config.toml
num_hidden_layers = 8
hidden_size = 384
num_attention_heads = 12
num_key_value_heads = 12
head_dim = 32
intermediate_size = 1536
vocab_size = 2048
hidden_act = "squared_relu"
norm = "rmsnorm"
norm_place = "pre"
norm_eps = 1e-05
positions = "rope"
rope_theta = 2530.0
rope_fraction = 1.0
qk_norm = true
attn_scale = 0.385
bias = "none"
tie_word_embeddings = false
parallel_block = false
extras = ["capped logits"]
init = "normal"
init_std_qkv = 0.0174
init_std_o = 0.0
init_std_up = 0.0174
init_std_down = 0.0
optimizer = "adamw"
learning_rate = 0.00128
lr_mult_up = 0.851
beta1 = 0.95
beta2 = 0.99
lr_head = 0.00321
warmup_steps = 289
schedule = "wsd"
decay_fraction = 0.895
decay_shape = "linear"
final_lr_fraction = 0.0
batch_tokens = [16384, 32768, 65536]
max_seq_len = 256
doc_mask = true
train_tokens = 229300000
max_steps = 6645
dataset = "wikipedia_en"
MLP neurons of a small language model. Each row is named by its layer, matrix (up: input weights) and neuron, and shows model dimensions 224-351. Each number is 128 + 32 x the weight over its row's rms, rounded and kept within 0 to 255. Numbers have three digits each.
After each neuron's rows, "fires after" lists the tokens most often just before its 100 highest values on Wikipedia text that the model never trained on. A number after a token or word is its count.

L5.up412:099111152144133088129143097131130115119113144161123100159100151139075125124074080183112165151070123174124190107075186133101145155116132110191137179150138186097177146162185109141115113124101117095115073154179187148129171085092115151079132139136199073149148087074182147134061126125093143153162111164149120123110127071102100153127096099084127150167104138095164136150163169134129103150115
fires after: "s" 32, " " 25, " S" 18, " \"" 4

L5.up112:141121107226124115123103205094066103162076089122173122153130198137092126146097172148108143138121107065140144117123090157087146153105144108134171108139080119072199173128127103122135116128159114150123100120108157124089123159103160054173121108185114121107091166105084131068154172147127139128105105059148162134159149100211095107149190126117145126103109090111161126063126132092142084132167
fires after: " of" 21, "s" 15, " de" 15, " De" 8, " in" 6, " In" 6

L5.up548:057143108151144130108165131132146133078111171161141109179094139140112101126111136136150080119129110130127162106106159042150154189127116148171191132128145131094139152156131130141119080107114096159144082076108132117125180061161124149112116115160159084123202125057190089162121147148104095089102151106121081145130107114136132144112090073115074118077113138058145025121111104157150133162141
fires after: "." 69, "\n" 14, " W" 5

L5.up808:085121120148136110101150125120114108092101170107148119094106149095144160099084100121085170155189124093103139101150123145134166156138115095141142149104157184109109144093118117139131165125100072114176043104128140118109146067124158084110115158223173143124138108065171112134136113129091177130094100092157090154101108128105140140136167085196129175127167165130071141145153177170236144164149
fires after: "ine" 16, " in" 13, " of" 8, "ce" 8, "one" 6, " North" 4

L5.up26:115123084124174138152136149184115055149091136149152123057144148110087116098160171168154105142127138147064109159119133085167143099110159121168156148092116137135130081156160182099115141150136106158113102087082147129108130095093132076102113095132101126102131140111163166106108191137126122166151145146169123141104106076105099137080131162124182126111113127154119070167228122128101164140174
fires after: "." 22, "," 19, " " 14, " (" 13, " –" 10

L5.up520:146120215192086139113116049151139110148104160145135120129114145084121154080157178113075137164111096154095145121104092138175163132114107134159144212102140157068176177144183162137116166146126019156093085079127158070141144080114157131135092082127072121097164126141125106140159132077124122153119130160127143081105106085147148072130146100171117124136135100151123056095155140085165077151128
fires after: "s" 53, " Al" 8, "al" 6

L5.up794:119096160113130152109116113097090122111137137135118134141131112165084143114118141120094148155152147136138095163147091161146163129115106163148162128062075089120130131094186133121116166172121122137083074121075144141132135131107098133156101090161152105132090153186163093130108153128054135145079147037110081110139132089111118061097175109147183094087107191155153106180142174136128162144117
fires after: " Ma" 33, " Pa" 7, " San" 6, " Ta" 4, " " 4

L5.up133:142180175183095142108078102118157128150192102148167101134117160060110094091151175119114202114157096157057130166125138166190155140173135145150142165171134142082140145142048073152093186080130104106179097145170170135123128067070147116133147129206128116149136125076153142126156117137160162080117166134094122096142126097123086103134126120184158129146109130097169148113154154117161175140104
fires after: " mi" 15, " Mi" 12, "ri" 10, "ce" 7, "hy" 7, "ine" 7

L5.up443:103105138123159091186147146100045097118072133116217118148126076129124140107156108109066102164086151128135161125150116139146163151134141129094156135137149147128142126185170082118088116165126114124120070107148152062153116106170115111174100086143080103109128137152140163123070143149072116097067100095175109183143087117087136158110132093107082094097139133103132077093107158095129114139172
fires after: "al" 62, " Al" 11, "man" 11, "l" 6

L5.up1454:132138108094110125156116089152091106129149167114144136117160115150150092109156096102132140188129059137071163138155121117135136115101120104095119133092177142160180137119151146118049073136149102138098128101099117089115112133141164116123127132176128082140087094119152086104093120145128110177115120103138122090246127138118084097084132140158100137109106169138125124088163167067111093157141
fires after: " |" 36, " on" 11, "On" 8, " April" 5, "|" 5, " March" 5

L5.up900:135135145155145170165109085125142084133133090190116114128095141154100109078159125091135161190170127131094100117128155128138158192173120154120112188141115123181118109182124196143043142140118146133183104127090154097131128119123143126093029174154164098123093138121116161116104143168171051159130122155087103121198133115086145122049125122160152164139129088148149114101198124097164164166111
fires after: " " 42, "re" 17, "f" 6, " f" 6, " ch" 6, "le" 5

L5.up795:079121151134119098119095149117107130100086087127163088041149199178047125131179190145135143148064151124157121065149093166139141093077153135127178120132123130174156137132148093126059118156148149132149145089149141088078149107135138047139129153176111112140154126100147127131112183156119070102090174108153148067163123136108153157100159048129123124075066142159167053130155100113117122161221
fires after: "," 52, " (" 15, " |" 7, ":" 4, " " 4

L5.up390:115100081134140097162136126125084147114119128082150186071070076161170119216180102104094086154106110104141166074125118162161144149142085126148136114174086123187134172184156099162138117123172108103200160167161116056111096130085120097091137180115146077077143057165100122138136149159120129126117145116185100087115144145138089135137127138096108110141164139080136042091142189104143055146180
fires after: "n" 26, "er" 17, "en" 10, "g" 4, "in" 4

L5.up1064:059116116169121144119116172126147143064101139074151129140103098161051149174121100116163142096119144132114076085184118089173151174145144127169146127093108137134125168112084128089082118131078156163143098140083126089155121077142109104090191112106112074154191141116108118128128210162126113173109133143122086159112069072159118095098155103135106190168138165119192151129140142132117149158148
fires after: "\n" 50, "." 12, "==" 10, "===" 7, " Be" 5

L5.up898:120097079156119161107050152132143070061158147091131179099090103146118120115150089096079106173110164139098127106119090106193141141125094127176141177082131180127155104171098126172146134082142139131146125132110156164121116102097149151167107176133219084087115083161192143143113136141108140125115147170150076147132099078082118139088149111157091152104108161152109086120107159101155110190106
fires after: " c" 20, "ite" 13, "ric" 8, " F" 8, " f" 7, " " 6

L5.up724:098110136109120094089109125162167129161109120120124126160068188080110129096075129120157177094139109085091163174082139126162176161119204130102132150124184145086115152147054094118070117109099093141155083144126183154125139115071101154108095172181128092173165166081162096135107114106179082122141161147136126079096139090107136153134192081181121141136093117117174124144157179077168150157152
fires after: " un" 24, " re" 17, " Un" 11, "-" 7, "s" 7

L5.up370:117116112111093091161154109156110142159121130105113098139160125141085132114127106173121109143112160152115117132132129072131137165121157130120164160116126103123123134119173178156071088145083130129103107132088147071123149077123132143158044121167170140149106119117146150135115173133095132153087113122110109142156086066097182153139153096113174130152105157100179049142181088111124171136176
fires after: " " 91